{
  "n_layer": 12,
  "d_model": 192,
  "n_head": 6,
  "n_kv_head": 6,
  "head_dim": 32,
  "d_mlp": 768,
  "vocab_size": 2048,
  "activation": "tanh_gelu",
  "norm": "layernorm",
  "norm_place": "pre",
  "norm_eps": 1e-05,
  "positions": "learned",
  "qk_norm": false,
  "attn_scale": 0.177,
  "bias": "all",
  "tie_embeddings": true,
  "parallel_block": false,
  "init": "uniform",
  "init_std_qkv": 0.0374,
  "init_std_o": 0.00763,
  "init_std_up": 0.0374,
  "init_std_down": 0.00381,
  "optimizer": "adamw",
  "lr": 0.00279,
  "beta1": 0.95,
  "beta2": 0.99,
  "weight_decay": 0.042,
  "lr_head": 0.00897,
  "grad_clip": 2.0,
  "warmup_steps": 447,
  "schedule": "wsd",
  "decay_fraction": 0.841,
  "decay_shape": "pow",
  "final_lr_fraction": 0.0,
  "batch_tokens": 65536,
  "seq_len": 1024,
  "doc_mask": false,
  "train_tokens": 332700000,
  "steps": 5077,
  "dataset": "wikipedia_en"
}
MLP neurons of a small language model. Each row is named by its layer, matrix (up: input weights; down: output weights) and neuron, and shows model dimensions 64-159. Each number is 200 + 30 x the weight over its row's rms, rounded and kept within 0 to 999.
Before each neuron's rows, "fires on" lists the tokens most often at its 100 highest values on Wikipedia text that the model never trained on; "fires before" lists the tokens most often just after its 100 highest values on Wikipedia text that the model never trained on. A number after a token or word is its count.

fires on: " ar" 25, " E" 14, " Ar" 13, "ru" 11, " sy" 10, " Sy" 7
fires before: "ch" 14, "m" 11, "g" 8, "ts" 7, "my" 6, "duc" 5
L9.up685,206,203,208,215,193,242,201,215,153,190,174,178,179,208,213,215,119,231,200,171,249,252,170,189,176,169,226,201,229,158,201,193,254,216,187,171,225,241,224,191,213,219,173,176,194,232,177,205,234,170,217,219,193,218,177,200,194,185,169,163,207,205,188,211,157,196,193,186,148,175,211,163,138,199,202,182,135,276,137,211,196,205,221,181,193,206,264,169,180,177,207,247,165,210,178,234
L9.down685,205,213,174,198,192,205,226,191,177,174,168,216,223,209,231,183,200,225,162,209,212,213,185,229,243,206,240,202,181,196,234,199,213,263,200,202,195,241,166,167,216,223,167,185,145,208,188,180,222,197,191,237,181,156,201,164,198,181,232,214,208,211,215,187,117,248,189,191,236,220,210,154,188,188,168,176,203,238,180,190,187,196,177,210,191,242,222,166,181,167,236,199,252,238,199,190

fires on: " =" 20, "ist" 13, "er" 9, "olog" 8, ")" 5
fires before: "\n" 48, "ist" 8, "er" 7, " (" 6, " of" 5
L9.up755,187,215,210,200,211,209,211,231,217,187,172,202,214,174,165,215,169,190,197,162,189,215,222,169,199,207,230,183,170,190,198,151,230,204,174,207,221,223,162,176,249,179,189,172,186,199,226,165,250,204,224,251,235,221,179,284,220,201,205,177,165,220,163,252,137,194,228,205,187,166,228,202,168,232,187,221,155,203,269,223,201,235,227,250,243,197,176,151,221,193,211,181,182,232,200,243
L9.down755,213,227,191,256,236,181,202,207,225,175,183,175,214,199,174,189,195,167,211,211,231,196,204,197,188,214,223,151,201,192,213,221,165,206,202,188,218,175,151,212,198,208,242,152,167,215,200,289,170,202,138,183,170,161,250,200,254,228,193,279,221,166,197,248,200,249,190,180,226,260,180,257,175,179,208,213,145,199,177,254,188,173,203,260,184,274,214,225,219,153,185,190,194,178,209,229

fires on: " |" 100
fires before: "\n" 37, " " 9, " 4" 4
L3.up505,225,169,229,196,214,235,187,194,232,227,215,185,229,265,200,215,152,206,222,164,225,159,139,144,225,216,189,160,236,190,227,184,175,249,201,176,247,205,176,205,204,138,182,248,224,189,148,206,152,185,219,190,227,227,180,209,191,197,204,205,281,171,169,186,216,224,196,174,220,158,233,211,254,178,189,192,204,217,181,230,240,223,242,169,233,171,150,182,214,184,247,147,199,263,184,254
L3.down505,176,185,117,203,220,216,240,234,148,143,231,200,196,204,224,198,256,214,194,232,201,231,224,213,210,181,182,196,163,220,201,213,208,198,175,225,143,175,229,199,202,203,186,168,209,158,170,188,220,184,215,248,205,196,208,202,237,174,185,210,196,218,222,209,244,152,165,208,238,185,177,165,139,193,245,237,195,209,189,206,188,172,162,187,216,200,237,236,219,280,219,229,172,194,214,190

fires on: " " 81, "%" 6, "ed" 4, " |" 4
fires before: " |" 88, " that" 4, "\n" 4
L9.up551,242,207,216,198,142,192,223,249,179,174,196,186,169,216,195,207,200,192,233,146,217,207,159,210,145,197,204,233,204,165,215,209,241,238,202,154,191,250,180,187,219,204,201,210,223,180,237,204,162,143,242,138,207,190,246,240,204,171,153,197,227,193,246,248,137,201,212,205,209,208,243,225,218,215,222,197,226,170,225,225,194,199,208,174,143,158,219,165,242,193,254,234,189,177,177,216
L9.down551,222,190,250,151,242,194,206,209,172,260,219,155,191,187,232,209,250,187,173,186,208,147,202,175,233,270,195,199,163,191,242,170,197,183,170,227,183,160,197,177,214,158,150,192,220,134,212,157,209,194,219,199,161,210,221,191,205,171,193,194,167,189,238,121,199,210,211,189,168,167,212,161,160,174,205,198,221,157,213,209,203,178,148,229,195,175,172,167,167,159,256,202,192,214,167,237

fires on: "0" 19, "6" 18, "9" 9, "7" 9, "8" 7, "1" 5
fires before: " |" 45, ";" 9, ":" 5, "f" 4
L9.up524,217,140,216,174,169,201,269,191,195,199,168,257,249,211,107,213,243,150,233,167,181,181,209,162,195,209,196,213,235,205,269,256,211,198,182,147,228,219,189,194,176,108,212,205,213,219,178,182,201,167,217,238,190,215,175,213,204,197,171,203,161,202,246,264,159,208,207,190,185,198,198,260,210,217,208,191,126,158,233,178,186,241,219,204,194,174,203,209,251,188,253,262,199,219,202,175
L9.down524,162,230,170,232,166,199,146,110,237,178,206,204,204,140,214,218,176,207,220,250,154,161,290,187,239,126,176,225,219,210,264,205,207,224,243,193,236,190,192,185,211,277,223,190,230,216,218,199,160,210,233,227,156,245,230,197,227,188,218,158,194,254,211,168,232,160,173,244,178,195,258,232,256,209,178,197,185,195,203,207,200,214,199,182,219,137,145,222,131,184,158,232,235,186,232,204

fires on: "|" 39, " l" 10, "6" 4
fires before: "." 27, " 7" 7, " 6" 6, " 5" 6, " 9" 4, " 8" 4
L9.up293,220,157,132,213,177,255,227,178,220,141,191,178,198,233,150,194,166,180,220,175,176,215,196,252,186,218,200,186,194,228,167,155,238,166,188,176,182,283,204,199,174,160,191,222,222,215,166,231,142,200,175,207,198,216,214,248,165,181,251,198,186,159,232,138,164,222,202,191,156,162,193,171,233,218,231,176,208,252,203,226,182,208,228,151,220,188,208,193,191,244,276,192,176,231,196,230
L9.down293,216,229,249,156,158,190,279,177,202,196,145,231,184,192,176,218,214,212,163,182,190,182,212,241,179,251,221,183,242,230,201,203,173,159,141,201,215,232,251,154,172,240,271,184,186,200,183,208,222,215,186,247,150,173,195,143,257,217,172,174,166,207,179,155,195,220,180,263,210,219,154,204,187,142,249,199,194,203,203,206,202,202,174,168,235,169,214,196,225,168,227,184,167,172,231,242

fires on: " |" 95
fires before: "\n" 22, " 0" 12, " 4" 8, " +" 8
L9.up228,206,180,164,204,227,209,220,153,188,240,215,264,212,261,152,200,225,234,232,171,199,189,181,174,219,191,166,164,235,185,204,171,251,176,218,154,225,223,164,230,188,202,214,212,192,183,179,248,187,152,189,231,204,248,195,224,204,150,187,205,224,172,225,220,212,220,215,163,212,218,196,238,200,146,168,206,182,172,217,233,222,225,226,198,214,174,142,212,225,229,235,250,256,162,189,219
L9.down228,242,170,238,208,195,204,177,188,202,149,223,195,214,238,214,172,222,191,192,201,220,184,206,197,201,175,194,193,224,151,224,219,224,162,197,194,174,185,181,181,243,227,193,208,209,125,198,177,240,198,165,271,175,231,184,207,215,185,201,160,176,177,215,189,174,262,200,90,201,213,190,221,200,152,143,201,227,200,194,216,240,219,208,230,166,188,185,237,253,180,224,198,175,212,228,227

fires on: " |" 93, ";" 4
fires before: " 0" 26, " 1" 9, " 4" 7, " 3" 5, " 8" 5, " 14" 4
L9.up496,234,181,206,180,210,242,267,207,206,203,174,220,220,206,180,193,183,186,213,242,208,246,217,128,213,174,246,166,207,198,209,185,233,208,180,201,216,178,158,173,170,204,158,226,186,168,187,234,174,135,156,210,173,252,170,243,171,232,214,189,202,200,200,193,181,190,145,198,249,199,215,169,180,160,151,265,218,233,237,160,225,225,194,182,226,212,209,260,252,189,218,215,190,196,194,207
L9.down496,201,252,181,141,228,179,177,188,133,162,220,184,182,175,189,227,204,226,204,183,222,176,222,190,180,231,184,156,221,233,173,194,168,158,189,182,193,182,206,181,211,230,136,206,225,109,194,172,182,218,187,203,179,218,210,192,180,199,215,242,214,177,177,219,244,218,188,176,251,220,201,230,199,223,202,194,249,197,213,222,207,199,191,205,213,161,194,247,218,138,313,200,186,231,199,174

fires on: " =" 39, "ained" 9, " to" 9, "°" 8, " became" 7, "arly" 6
fires before: "\n" 39, "N" 8, " the" 7, " life" 5
L6.up599,171,156,162,246,212,272,209,183,173,176,244,174,195,251,218,190,186,152,247,195,213,179,195,222,228,176,234,201,219,233,196,154,236,231,178,190,198,157,185,168,217,224,160,246,186,164,190,209,170,146,176,163,167,205,170,233,190,205,176,189,252,221,194,191,180,239,167,206,186,178,234,213,221,245,217,189,209,205,198,230,176,206,192,169,213,191,245,233,165,197,219,164,192,256,229,258
L6.down599,188,168,213,201,257,243,214,197,189,203,237,223,169,165,231,197,196,200,151,193,173,207,226,276,239,215,197,189,160,178,192,199,256,235,231,238,167,203,150,190,177,186,228,184,165,235,160,205,241,276,211,171,194,216,194,219,185,149,213,241,244,187,150,253,206,243,181,167,228,186,250,135,193,168,209,206,204,219,236,172,203,246,189,222,222,186,218,211,185,159,158,228,212,214,200,179

fires on: "\n" 71, "33" 4
fires before: "-" 60, "°" 9, "\n" 9, "7" 4
L9.up122,201,215,193,195,171,230,161,188,255,188,162,187,186,235,201,198,240,208,244,184,170,223,184,212,192,210,210,227,201,249,188,196,182,191,192,190,174,179,177,213,178,175,178,212,194,216,193,182,169,175,162,226,235,184,150,149,213,214,202,192,240,194,254,175,199,162,195,247,197,136,163,256,196,224,195,240,202,186,164,217,200,238,204,207,247,142,184,140,156,187,227,173,221,178,216,234
L9.down122,202,208,183,246,189,162,234,160,179,232,155,209,238,222,212,230,231,251,235,198,198,183,233,191,197,168,167,191,179,164,176,197,246,235,202,175,198,150,215,210,200,243,177,162,206,204,208,189,202,151,191,181,249,221,154,190,257,189,215,222,161,207,212,196,237,209,158,193,179,200,238,184,174,183,256,165,184,238,189,211,189,171,189,243,194,159,180,189,185,266,234,222,229,187,214,227

fires on: "\n" 22, "2" 13, "9" 6, "0" 6, "22" 4, "1" 4
fires before: "\n" 50, " |" 21, "-" 7, ";" 5
L9.up428,178,148,201,236,186,223,164,209,211,222,167,167,205,237,186,195,200,217,209,174,222,195,212,159,205,222,172,231,208,207,236,205,165,174,179,170,225,188,225,208,256,174,215,148,212,186,238,172,181,156,247,241,223,173,175,171,230,202,242,209,219,167,231,148,205,181,210,228,238,103,217,163,127,208,197,197,197,202,150,229,212,241,166,238,190,203,188,161,197,210,213,240,202,216,214,228
L9.down428,255,206,167,172,174,191,234,185,199,216,193,190,191,152,249,206,177,200,236,251,213,231,179,196,178,186,184,203,243,185,207,163,198,266,206,209,179,191,203,177,162,199,225,201,189,227,189,233,221,240,192,207,248,233,179,181,194,188,223,236,190,164,167,191,196,179,160,199,221,219,165,218,151,201,144,201,156,186,147,186,196,152,199,211,224,193,216,194,193,175,192,189,223,264,175,179